Part of a small language model's weights: 31.9M parameters.
MLP neurons of a small language model. Each row is named by its layer, matrix (up: input weights) and neuron, and shows model dimensions 48-175. Each number is 500 + 50 x the weight over its row's rms, rounded and kept within 0 to 999. Numbers have three digits each.
After each neuron's rows, "fires on" lists the tokens most often at its 100 highest values on Wikipedia text that the model never trained on.

L3.up977:499462476541512468436426562500499443366563499423511434480558526471539435437522523465526521530488548473508574442550464454465538495504554518500508556561474497571488434514580458529461492512506478457506405614358537449582597484492418544505456472438508470521544521493518552455505487492516518452479590468564527541497534574567552496448447546524563432495470511498597502366584489514467512497522
fires on: " |", "\n", " "

L4.up894:483519474581406461430457537544506478500487467467524466459648477502496471436553480506567568487532420421501509518545443480429529440437488422530545498543544506524416449463445419499475520547499427440481630496539597523542480494495453535466487563529509480510490499587508459416470564489562512481535549531568501513434501524507517445544517535487613465502471514532623460395595458546469465519506
fires on: "ing", " in", " by", " of", ":"

L8.up763:511535476511436512434431529528563437453497489522494485479579455545518423567477410534537522438505606579516506440462425490380403496456547428523463549564518468555451511465540483525470443465441536518497563405555544544561541491549438484534520403416579484596502461461531456496370517413511463513557548449470522470476583480467550465509520554459490487554529522502545439447451601536510539549461
fires on: " and", " as", " while", " or", ","

L3.up1076:538473460508480480469428561568515417408512425449472465508499452432449482442529501554501484486544578499536550494478585467459397478543663521549425514451494406530515428463452479525369467531587444465535508517452456517523504508508532468565390439478570418460510530400458508555504513549482531445529442373472524560587446452488503533542397435468560442416402417535548517498527513498495553538500
fires on: " |", "″", "%", "\n"

L13.up1446:412459605501478529423446532496409558448529491522494548606547485496457493498541533482544545501493502513435607499554371594445416466476484491497515508447541483540448474492425467444529498529449502472568494554506469504450475528400551498464452462537599500593415494519490515416589551470450479448478556384528543481513628471513494451460439564424414447427537435504569476521473495553570429530496
fires on: "1", " ", "-", "5", "6", "f"

L4.up339:496535521536491478534491440508480411532527539600455508470465553502511498505437481582380457489549536451379505537481509534512465474482486495452456524447474487535548475531522508467535486447450506477549498569388396468524566543469490491537532449446603475484556474469454534390328528528408466484408441548526530563486499529460559557580512503511452415566535516493522571444470519426498479470485
fires on: " ", " the", "1", " local"

L8.up1172:476504543510490547432515450523555452514436374484477491568562542426543510432550464524477525502561482578575398524532475543515451439457435504398444614522533471510412497497541569456437437564486480502524523399534484544477591596494506473538464509495584405422534418554497506511543438517570530464494536559468495563507509537542429563423537448557566425425461494536475530427499521435490431431511
fires on: " ", "1", "2", "4"

L4.up1212:502511476528530572525450484485411475492499529476559459460531461483486527568449480535430520465439577468447543551369525543434533456472506527430437475509469456458543455449470482506471507496454499446490417519478454494452458564459475454466479530455616413507588493534531463477423612614551512467491545451544521460629504512550517402421446582514579476477480508637535487340506549509498387451480
fires on: " ", "0", "9"

L8.up14:519556642535402518494546432480500510503510491442563494510488408483440532549594486505573463520486537536544533501508544460460411512483513533510518494514436463531539491380494404545484498417409517504493493433508500423486574506450423450480446471655564491523544478456499433396454501541470510409497481504525543545500488491570462513531479510563461403477445509443594425493432524542443484468531
fires on: " |", "-", ")", ");", "\n"

L4.up575:349405549480500502572554469546505505506546553603509538520498522385544560421535486573450479528537527495493490549503517548413485451433485502476584599444490444511443497443556467564410501471605489412486546489498496458519523558447545386455477566496546478496476469501537363431425538516565460549513505455553486555447557446447511437463492482542518545517469578521488530573467533564476386533491
fires on: ":", " of", ".", "y", " than", "n"

L8.up1154:564548468589544600429487534506467582501523438478538514437521498536509509466477481496525489566665553452504497587444537570507532445433487533474453570503485449554390476536620420563506496534567509452498469489445507481460484538444554502582494512512441567476448556573470522464523541423514510503536426542449530428481563394381508484408389556574532523359349574565547584582505610537369507558401
fires on: " (", "\n", " W", "S", "s"

L4.up612:507486385541470510408531563540396589476513462501466519430528522558440532518424476510516530460527469516526642512425498476498563502452539492518423496599452473579475543485461501540432499551545455499508464523500490564516494474456465462507407516530533529461498477581519515511472582415438473534404478420501529476490563520491556495515449549439487575534555488625528536440535549493529473487494
fires on: "'", "s"

L13.up756:510368568455489555422502469531489438461506448484452555460534559518507530489533588536463516482566530458470458518419441522450436564479473584449504489452465488471498324496570449492488462462508537510545529446518485552546509451489571575473432491507532506554475512507559424476464606492516525447489579558444527462528569520538416445524511544475527416472608553552504398588511590622448491668488
fires on: " \"", "-", " (", "3"

L3.up274:472467500512507431532539449516447486489489492573410353489496525509468525510534449496405580479475529489393461570475530498470509508519580503488502526495409441511460527479445487518528487562555515425469452545478489507501600495502521415387529525376462382495590513471510422400454516617455403478447571493466499558542480448520517492474475558526456462499499443493451574487602492630486515511464
fires on: " /", " |", ".", ";", " (", ")"

L8.up414:501549615536404503565515480568508431417582511578556515450512413551545434525571503539518519444504515454515493579499442551431444540495576548587526584483549494573460521464565502497492423508440527473511439502487530463465444485491485484522506571487502511450496539440435479470455536474512460525484537477556484461493409489466510528429471470511459499513451482485463518566473464537481469481398
fires on: "–", " –", " ", " to", " and"

L4.up341:623460445531538606462385525515455580470422577493490358463496414450525446512519478417519474563555493472488475501506542552515478490471574453545509449454474433537505480511619439582496508481563428528479497407515528513487421504459562542458484457523396560474513494540535454457423534547507449467578519560466480494523492516531534510591470440487599467497577453534596450475427512455439558540537
fires on: " \"", "\"", "1", ".", "O"

L8.up365:464528420546439460463448338478478575521457425433451472551585501450577480490542536559493458571573438483515438585474510475486391460524500580480547505513457470554564490553463527444458500417478384436501484555480514512486511515485434480601483390575494406552421473556531495536453551464452507458499561451522462494536527492525535458538513579534499484530461466432528514505550608467498488574445
fires on: " |", " ", "ment", " re", "tern", "'"

L3.up946:594409486545480477425576553560491488561460506376475549487585482441492515471425450577488515428515488563554484517521477544523437481468532559476364446526505541512477616400443476516447506560516490515534520495460508555532454564554470535457363493485478417569573446567519486518488597441553589485567500519555517453483540434492493427500519535479524503503504530469445520383495526493569468617457
fires on: " and", " a", " the", " Fi", " "

L3.up135:462474572524488486507488511502529504579486597529483536516497471495486443525446436480476531588598545455485475534479578589463550439467532497517615526458463472517437480445482502499434496517497529492490510419462476502569525591544496499514572470424622427504518473459369431502408531541606496474512527497485509504591539572498502422502562556495466473586462460553539542545575534561485521498473
fires on: " New", " States", ".", " United", " of", " American"

L8.up1235:485395480532472451488464509561455397597499514519484494406622520457468376549521412501511461459556496549579561528510439484456424461492541410516469496508521493502455509484519512419537502547468458509462419487532510489579461450473475483579599464507521492595411528535560426543496492499543501474532565546464492456493576522534563486479396459532567469407490556524487557394516527511525511530519
fires on: " ", "'", ",", "-", " –"

L4.up1215:581484477509524511522394389445465469498481514472365510522482518415575513523515475498482520547525560440493484506458466496451511494386446494471487497470414479524466442499567445506482510555516532352514480565455493505509456612491536492569426500526496531605591536665510462462440489496529522554422529552578516496468575403466456540441573513492528496505543503550575449445485507494533503502520
fires on: " “", " (", "]", "\"", "”", ")"

L8.up425:580465481508501551524417574553484442660499466489434504424445482490445453520407485612558560435503442462650487514564434561497441456425501382514510496518600475528438506551522338557424464610543504447528552509440478545591566420481505441516549583564518503494545497453526529375455522570590412543551513525526472498460515453453523547402542496543594468563501449478417529597436575557427496479504
fires on: " of", "=", ":", "\n", " \""

L13.up304:512525503586447535462471493501465580553514546546520574495444553448565522390505525489485497396474531577543429500545462531489424461511524569478512430516549484439481484437521558515513512510456457470491547489561443432451515540561541581557487422443592369391395554541435516454470542477375502496530496477581544488516378484485553403437474468439528422481461465474481530552462538507456539497451
fires on: "1", "0", "9", "2", "3"

L4.up466:495383469546438433638536493622475514355479592514473443437565464576550564520559476480511476418469452415506540541526631462437529500426499431479548493560423400578510398539499434463473491493536483487460423565435564503499508526409426451491458510505501492474470486458421412531355483469622572489530593425488475487540542537502544473521468545493475471494460472525554481417479496430622513482435
fires on: ".", ","

L3.up520:458458551525581502401463529569456504406436488448480444550557575391489472443550471455477412546501546587541524528589527494509501487538514471492419557566515501555464446561521488446402500413516471519514495473476566553537473577445506528505462474489611515514512539527522458546512476493566470495510485509571533582488521475425507471500402480540567481492480454452542458465486557422401481480494
fires on: " ", " Votes", " |", "2", " Apps"

L8.up1471:501526539484448518396424423508404539539497496504503393428531410447448510432494439529541463421533486526586381514419516494401496468455497515450469523535535514542419530414579483568400499435480523498499465507533504541525493562410500482517530462528531496566503512533492534571422455504441473516576563526467516490558515453473515521539525489469483408562549459495492486482518524564531481486467
fires on: " the", "s", " his"

L4.up488:564417464542580548517581447544450464446571481424472483461566389489498443501453481450404525584532563556464547480410555479483451482479472464500440492542487442565527422488432472501556450553453531548496506452402364456558564453395510480510551371477482573407398509541488486513452518553533507490406465442499536561565536501470515564525419433511562517501475557470478454553526521472478568477496
fires on: "5", "8", "7", ",", " ", "9"

L4.up1495:503437545582485526518419456582394473509532506495443474417578488518463527570448512492486498467534542489513563576430509488489579511449519510537428461569426456513536501466513448532525484517466445495493480548495427577489549514437541489496451445495471525493429489534518496458423519442548492455482473412526543421551544474536542399579476663472532457538423531547506554424404501438499493484426
fires on: " |", " –", ";", " ", " that", " to"

L4.up283:428484516506498513391461448549435526468454441515504501383590458480484423427522436503491494529523436541498431525511487572506495474402530448443507631507481510531505504522595467565506470572483495512408359456529549464623481511476508476511446428581535497474537499623478502427479533423470437514573545493481520426503553479545579506482505496531492543587518381494503537506504537581553526468529
fires on: "s", " its", "'", " their"

L13.up1060:505510460450499531477445458488494557488566488531564555452501364537472494471585452508513502491494511523512485477483507481458564522412460475451535495559498461516505399501488447525504457516377472530553532472478452424503478553520566499474493474554574427600438467523470484481462554448465493460545486478478555557530486557486418395544507506568530403363510527450556471571456548555524490517518
fires on: "\n", "===", " (", "f", "==", "-"

L4.up602:494469493560544459524537458553483538567566514497528443479583583458459514495465481648425493542504461421438558501421518464523534473470483621514536496515532502665485444583448495524565475518435504400489470522462535552545653471467491479462511481439536435535535494473565424458536564506473531457452483490547549504456437480497544472527464515463477372500471572564446542488520502480555430613442
fires on: ".", "-", "shire", "well", " |"

L13.up701:510571486516507505530534513514498534384466435497490486429476481464550428466505509536473549508549479543517537463458491523525550449455463482578513548499516499505371553556434536490563558523517503470587576537428521571490473402385443501456540525432481402461510574530454475469446469434540453508513595448520560457507544460553458492524530496426413434470519464548565444422505400536527442561406
fires on: " June", " April", " May", " March", " July", " January"

L3.up973:580398470537468496478501380550393512391465513483440439461636516578502507560548461513485492448503493453448565556417517429433558486458396489565463511540497441573493455555580453536545473563425482487472391502412468533474580484497480505458525493379519534414498491479441548552409526525507508560494631429496475498457659557530523494478424529453516443579459565449605533405470550531459496426473
fires on: " ", " were", " had", " (", " and"

L13.up784:519529496465402549561500443564480514455474546455484529497387561514561495517470555544468578528474483499479549540475428450482473493505431414524544538543476527499545515570461385492602460597545488536564528529511429513424466517495504546470520514424558461461540458407419540454496480406457461413444473446449504489476549505529623561432545447427541469488583444566607492464525516471482521511454
fires on: " ", " February", " June"

L4.up487:445438488539453552458475471586548414488508464494517415307516506527510433507463429581454613503542549516528480560516506406551430466534532465508493452482513439487484402428577435505501446555584547502494556489469419570520596519532554508513470462475571518406485491575442471463474483559478478525448516458470557519585515502513497440482496462519532494483486475441563491436574540485452562601457
fires on: ",", ")", " |", " ("

L8.up40:515456493520533457573431508543478480440561574500477464475616496504437540558489432527464513451583469493524484466526580507417489567461552540463547479507563508541398556513513520494528459513532543610548505570539506504662497427521564505556459497543528540577482442514455480428476573544552514515548594502453570420488462422528487555443519512468469456421535485496502496403473515502403488484541
fires on: " and", " that", " of", " which", " what", ","

L8.up479:487529480479478459454486466482541549448561393571423470595438558401480477399491516506499603515530565537455487613666386471553426461405553544462541572463585501503438512417482554497484478470489455519555545562536433424510508499489612450521444517440525496466473464512526445585531520465524515535550476496544502572535525444468423577453493465497525536409545417469517510519455532480451516547447
fires on: "2", " |", "3", " ", "1", " ("

L3.up975:582439479525473518623468499603489531413511481438461393485515444484546407509546503486447437485563609567479535498449559462465438474537521467538436483531433415528519484429520437502520416489559465442503565463404413465503527484500484430452507437518455485539449509425490407506322536480527509442528491435513523556574490501496554488533381505528628434465498422489614507484505482467464506564470
fires on: " |", "4", ".", "5"

L8.up351:541511456594492447519555478499493506406512637461410464448565486470481510582429426645503497417502504453496466607434480534443564509460566503533466477602611401497387484578477486624467444531536447458473550578504587482528518525509518449482503535471511548461502429510472405519453540421517550516480590414515464452457441472511502521445499443521410467494520442534514523442391504510417424594511
fires on: "–", " |", " (", "-", " ", ","

L3.up172:479400465540432502507550425583490433382480545518431521483520453535472492591475466545459510414589436523523511522470587488464525455522509410544480609515524417509513448481479426526422456547614496450485514458386490502505508481477529427532457470524489456486454450480275404461381509496538523481535452534459518465553527501481495508513456506497533432424336495551528542493528580485488474548507
fires on: ".", "°", "\n", "%"

L3.up1031:506435451536463429543412444523479548529543397469483429470487509483448580454492539485474580466528527425490498500411472469525526521527505506481500507570481451622579445512492473578496543432474549417362493566426470500534513358417511476470536568473407499417543505415553537464490534544534515469499578506586430488513445440444505518475519542499444450525439582549597570433576579490487502490486
fires on: " |", ".", ")"

L4.up816:426447549513515543521415589665493476629491480544479422519567549526538492472439458526442466563485443498468466475428531538467511450463491511468506504576428507464446440510534474475508480465408386455523489460479512539519514554556492477538526503454518567483465529512545435452484519430478462481605523428522533512580500408528502460474499579494486543560477516494477561435494438524540526466490
fires on: " for", " ", " that", " a", " war"

L3.up283:439399363516478455499510477493544459527475506524454508541587514424439478513487443462518531506510560557434500557499544453523536535515620439508507495520531533486508366537478461491551493515596490475422506511501539620575502467482501470426501535477538542505557503539452453466431509459547420522577466563580537467496562460408518553490412448513580528434564528473592532361608455593448469603450
fires on: " of", " in", ",", ":", "."

L3.up835:474421431523425489481579442541526493491499455492395507514581572525512513424527502520540535465516551482457468479513426478488464482510539454485480496584613435539525517390594439515481458599508569533413415511451507495552537421421487559540513550528557561551486458568432442501473572527580591530551485506560622566525579482469473447491474485490509504477434439545445453424549568523478506517442
fires on: " of", " place", " from", " medal", " •"

L4.up80:492538549556468455611447477498558470487526437510463449492538467607468476449440470489443452575597504472458510527485601499423548440505495460424513495498449490508464479549515524623496480608482453477449460530422478527537555486443502487477521560547545469514517472568559525585437460476605532467542565584515486514604466460534570581459553557510481510511498519487571462507595595434506488427485
fires on: " |", " had", " have", "\n", " described", " has"

L8.up38:538465464501447647504528497492498497546509463472418468450570485506521446542488426474436467507524560564464520629532491544472415525501544368486478505520502444521535457435495448448501419458513566496578507495477399577503551450486542487501522432537552559562421535510530438409473493476458475493525507479478510496546501579495435525507482487452509573435497554629490424443489590499508531564508
fires on: ",", "\n"

L8.up834:584418522514507517480431539550537503563504508541487428542484489397524489436521484555492488504559464556521528476524456528517469483442513361631577471557491531529409526517500478524437471502520427427456534515452467544548503474349450458489519540613541493430486483518533544395531463474465500463473526462393465409504479583472503494495500550595531497534484516419558491595518532490455485663485
fires on: ".", "\"", " \"", "m", "t"

L3.up129:519462447556426461468618524563494426486513454500413476395509508529510517501463473570452489456573470459477558556530483545433513429483559460570414559500503400559497506488485406571489452526622512422557498559355514532475510460447481478530415503501485527503514495505460441510434531536518484465481536495546541473578469458463538484461409487503601477400434530510560455420558600594520521558428
fires on: " |", "---|---|---|---|", "°", "\n", "==", "″"

L3.up728:509452464560521480566439512528523439465574528529456481499562392550493496468543519432521461497464454492423543509499531562508450466515507502556445534466470459605450472496519453555524507509461519511396484536407498503462500446351553407489549495581398497428468525517508519410435551414514489480476400494499512552554504628461501554515452470510472500435426421553493604481526443427461549541500
fires on: " |", " ", "0", ":", " Top"

L4.up550:526472508516409507494561516584382614442520518494479460412648443555464482616493523476610435475529550502475550503472572491467418501491504451467428499515480458594485521490490496499498458546535477470472386475544483456472535493507457503480485506440499522519504517567499397501366569510473522486512468363506516338464513596589585427520509527551494472517476442563449522382509548620392420480500
fires on: ",", " |", ":", " ", "2"

L13.up130:524578574518527525470413538492535482521462547540571580477521436486437475539570467558512495464466608503502393516493348486541486511483601504540565467420602501510470516530504513486431439512507551505450470448521535497579569572530532541530511508539501529523362554459483566497437521546444509605465476578523487497513482480445494508525466550565449480445539466476475599550498403484451522501468
fires on: " ", " (", "–", " Con", "1", "0"

L4.up1228:530380576553478535465459449547479475392495451474517438419521437528530458648556432511522532531540493509465575489472510573394473468523514499497446533490532510451491458545537479556502453502491533527468470503470486463540519552476531490521476375395469502453504502568471538459492544473496525452447533467449496547479401548467560562481548442543485395477421520449506501526478626426517497460480
fires on: " the", " Japanese", "\n", "The", " a", " Chinese"

L13.up419:499485551511511513445505555500482485517564569505544433411600608492475427479506477543554518502456517465523524610569489492484445491447514529567529523481624492579442482583504486512508489460509468484520566519504447400578500602552519510555473534506546539558533527477447494475467544505515508520556489582582466443589514560514481509529446555539539498474486562525460481398463483516416449538568
fires on: ":", "0", " ", "1", "°", "–"

L3.up1295:427382505494561523578543487517477459445501434480441428507574518459509478443435457583491411528583510477436476548494631481472524477504502553501525562499441487511386513506463451549557491511538480420461584612396501620567578491458647450385518450526464505610524480477506461525501521450510562459455517515494528450502456473469507511462515545492499489526471555510553558490523460501530459570467
fires on: "\n", ".", " |"

L4.up1210:470459531529431578548556437512478561448464487640459381552527490397492510444551430489453547504526548470427463555488490480490491466469524501512508591451485472539491493516443467521598456422482535408431463597480489474603539466512554458516543519477438489546462503530611505425466513487546546512463557511491501502477480502410563629487493464520434510464543501508524554488585548545491462564447
fires on: ")", " (", ".", ";", " |", "\n"

L3.up177:553449413558472559491515528602432486424471466540465406500513506460500488473555452466499542409528496505578471503534518471519458487508551527502516520601546407510537513511560397454523484515538477495435550448449489526539446449478546461471528500513435563501505487362517432546508533559408455506568456487633518539569484462457530552535313467479582525488472458479533394475463510453391475531489
fires on: ".", "8", "5", "6", "7", "–"

L13.up1452:512378541642479580478449440542454568410498506642450476524394448510469560527553533525403511414479616531450458418553465541521576407459538481521501565447537536486514495543548452495508577466503504448511500537430523432536535524464594549527576454507461505493532534551581484428493599489542454468414551509520480476490466412485553509422498557517508469470522554483554462565487499492450418559450
fires on: ".", "1", "3", "e", ")", " a"

L3.up542:433457516542491594443459478556534472544501398507508495504559517574531557551583500553494520468587502468458584467477486440470588467482491527478413529551526444467476430598535481524462516549463435510380448526432550473526489464372548461477502479439531557430515475470522538452527530425568561514473438416537521555423592571421530500441462493572476498546405530444499602470533508458371550474482
fires on: " is", ".", " ", " in", "ter", ","

L3.up979:560586493531541509430499373523486461523456492422567522459558411490501432523548516460511475564529538488436497460533462580394610451488458494554444548527577532491415504552546498544578491551426486425548436542549523473518582558498429360506422493435517430516548514532562438382476541489502459450446485500455515505433463491515565551423515586516516553528458617447506497567533530451445520413556
fires on: ";", " the", " a", " A", " an", " research"

L4.up971:502471619508543456512499496560485590481524547478490522475559492455483454479460450484467495435527580478562463519461465504549459457515620514490495454486548450523442456557495470463558482470487475520527439500387518490679470610583502509510512486497528522499377530482592474495382503601573461517440526548538532438556587462465515442530470450473578487517554598520486492499582553554381510703496
fires on: "–", ":", "9", " ", "/", ","

L3.up1317:508396443548495519470478481570489449533448483453450405509542522634479515609467475542467499469508439492469594515440537464473503529514492436620419526596483413483429424499458459485413476493488446468533487428420423541534510360453497489457478427513412511374534499524467472472464519431560532500419489353488477453505560607491559518479410552453486355652483441485507530407485496525454456525555
fires on: ":", ".", " –", " to", ","

L8.up20:484552581503490564498446522495464492579485510480360484430511494480450457493530473496540515551532453428470472546581486541457484467538537523630513540473499407586485509523551383467480493563505553337498482562409489459481443494537592475475527537500580477523439560475435507508547543535517582530492469597530566525597510396344509490411380551506582540478435523551464514547478629502505450511513
fires on: " of", " (", " place", "\n", " to", "°"

L4.up1051:553521519487509527556490499477538496490468415440380484492532409500511494512516484447571641502561417510542453451562501518401589473451500424491449493431549506482468491471554422672406492539573541433555530445501409524491456481459487525506479520594442582488545460659433457473491568491588513521523533510532467570480502423522460558453609446482537601467501496562512481438577532489562490475468
fires on: "\"", " such", " known", "]", "):", " chronology"

L4.up686:475496505507504439519552499485493477528523413566482503521540509397464475472561477547465590495518583507469466546443491485536465470465553542527505507483485494549518500452480499525526490490506529409525501605535481465512519412525491487486494510427448490626461472429565467480543597516541531533461494462566514537498489476464477530497520526471478542471440525602448607489509595490506351556464
fires on: "\"", " |", " (", " or", " and", ")"

L13.up895:389522521559495498493445604530516598570478585523428439524495452367589552498609456523570492526508495537491446483496575404461485459556474416477535439462552424471559542493452436485530511513551499543409532490428444492521494428452493514499457596577528479517494523512430527588527579523500501492513517479436562496542476372456465525468461588591593511487509502492516424525458648507432509522532
fires on: " ", "2", "1", "6", "0", "8"

L3.up1026:628502419562553614459428588511450429460546570504516462442553441436462506502533505453481430499593418565514507480516382521534503483530564466578519548470471450490302461578604406518533438552486504417428575526455591496513518481415532502428449428524425516487573502442523585394463509410475524453605530555554507429481598503530523512509490587475587527480492480537578525564465513473448506574506
fires on: "."

L4.up861:476475485474431431434499524537419594495530491455485491500522456486487514579434543487529539425479531466625566379507475474457519511363516455514545457494550513526473542437496481552462524587475580508465434588510566409552486554565454506605471597481441542491565519519456461535456555541465582521518542362521494433472598551507595507422493523536427401489507498544552547475464476550413480458549
fires on: ",", ":", "–", " (", " –"

L8.up42:470515508497502500460472592503399525435510653549515486551512535526511455595431485575521469464565467491547514509472512521479486529393527523563483407501467472565511455544456413519439502505477541463609511501512491534551414400540490445450443552484455543495521462516525476460572548442510504474466485547530448446559371472546491544499454523432444539441503524619517549440372535503498425531479
fires on: "in", "-", " year", "on", "–", "th"

L4.up1534:536466359506445478454455520533448534486432443502582391450636492383485418501561495448530512450581525564533565509489472436383414468506616555591525500452525417493434425556538439541474481446546494453553546583444505491490566530472512427532431499521405458525581483524486513478468495403532474474499537519466539462438598466584549508474542471542561484548548484500526490553437513502560446574485
fires on: "-", " –", "=", ".", "3", " of"

L4.up1184:513443512540450469496488451593447582400533557432455439426579531492550503550559478429555456439498558539470589534513569444469560495458485495580457540582514409588492404549490437494524422578522474485517502608430583442501536525413435507530475474496541510504500487509463403486397535486565561467470489356529523473488534482529543491511400491526507478572390477460578506398542498468445563454476
fires on: " ", ".", " (", ","

L4.up1163:528533483559524556451577569534485459438517521520484530450485513555497528512456447554517394584544460526435561542422514586506596462437482546493356578571419420574465533499582465563411524432538477474525472488432504533517459584444525400499474529547475558452549461592502464451419503475586435497462478502549533552574503587518491492426494495444423516581373495494459562486538493453530592495467
fires on: "s", " "

L13.up599:533469469566502502529517559529532531497486520478559501428491534493469486458479445567490544530529541447484554507467588504463484541493545423549554468495501478589427411580464497533510464508488484528454488435512415519460502579456573562475515368513575458447486516437525498472483499469538570523477445544446541391473595485446556575457515506485588571422412414515543489519537544512512410690463
fires on: " (", " ", "0", "-", "2"

L4.up790:513498535512437623419519480493441470396471487491434518415585534568431542552474504495580569477577446462431548497439462474434532458536428483573438526535504365546484528488536413531472438495466571465475519580405575496496491467405464572484525494504492455374546474506408458493457568494574432448517553497526522406491568618403547421429388498462586492502400506498513498506435523447524493497468
fires on: "°", " (", " in", "–"

L4.up842:603540565532494537499483471528423483476481498492515588467501495468487501572497432429531536540542467526482436513554557501471514474444656421580472446436469473529439418514693447506494494462431452409393459476520476435466497450510510518479508456478482498566518515479498521467445444464555525427471545590485509398539567486449550534500548526509550452441489462439541474517538403447510407567473
fires on: ".", "ing", " at"

L13.up439:499484552510517538491500516433411558580551468488529485437494504512532508500547488445524472384486572496509542509552467539481534446443468424449506428506559483479605450557471424469494452565539535515504538483494476463483461505540496561521497436517556394469564485481436552545403487548507450444573492566542502462564459488386561492463507550580561497407455535489475514476443565478443426539507
fires on: "0", "9", "1", "8", "2", "6"

L4.up1291:478447407550527513438416528569587496506505451433470436511635557540498413547422452476484411560503476530518521536504546563551545489521527545435353517435480497461520441473457505562460506529536360477544520472449514569514518590509521477424479416575499416518518501585516428528457562476612474466589536398500532548633460452456480409435490524509445479567491557475466430448574547497455462510522
fires on: " for", " any", " the", " pro", " a"

L3.up1362:559451447556424616497502418562477485507554458439538483555527451454466475554526484331469522528489508519518547543523409596529533521457541466522585487499541416515404511470554431539552558438469522439512589495427514528489496629458529427475537417485557441452470505448606537440517478528458535449515638405425474385429599557411506481599469508500491488491489529502555504542491525430494399561482
fires on: "0", ".", "\"", "with", " Preced"

L3.up1357:486487499543554457493390582486514424467566501460502503469616487469460433367480449530434508549567545470470496488517604487431575493528510457532515515531472499574457377597469490536498503625551523481434470481447463521560495419427471514381518516428575590532471485550459517519473451558596541513510478561497522547480484519443535509488499473492611476423489556479638535433584503514409506488485
fires on: " |", "\n", ":", " by", " of"

L8.up1096:553520508476443494479489403607381517468491543419536453501539509522493537591506479462502533452575483481480520463444516503387541474460485577567563471457501404550605523426525483573512486529614548462545503458494577551461437456549486443468516502430445483573482541486421504413295580563512485541448450483512537499475546485575499553456443477456445478379524537538457588494375504559465414460527
fires on: " to", "–", " and", "-", " as", " of"

L4.up903:508454464470445471445412521517415446558519448481499443509499456459474512599481462502472561419496530562515560406528400478444449507431530472479574464482542475543473481506531502445487486483417528485522529505489610397590507528553510573645499548502458491574490494509442534432412526599543513478561541466468562477465566524508607565435485554454530421512497571441474563479441488561517479573565
fires on: " and", " of", " the", " (", ",", " "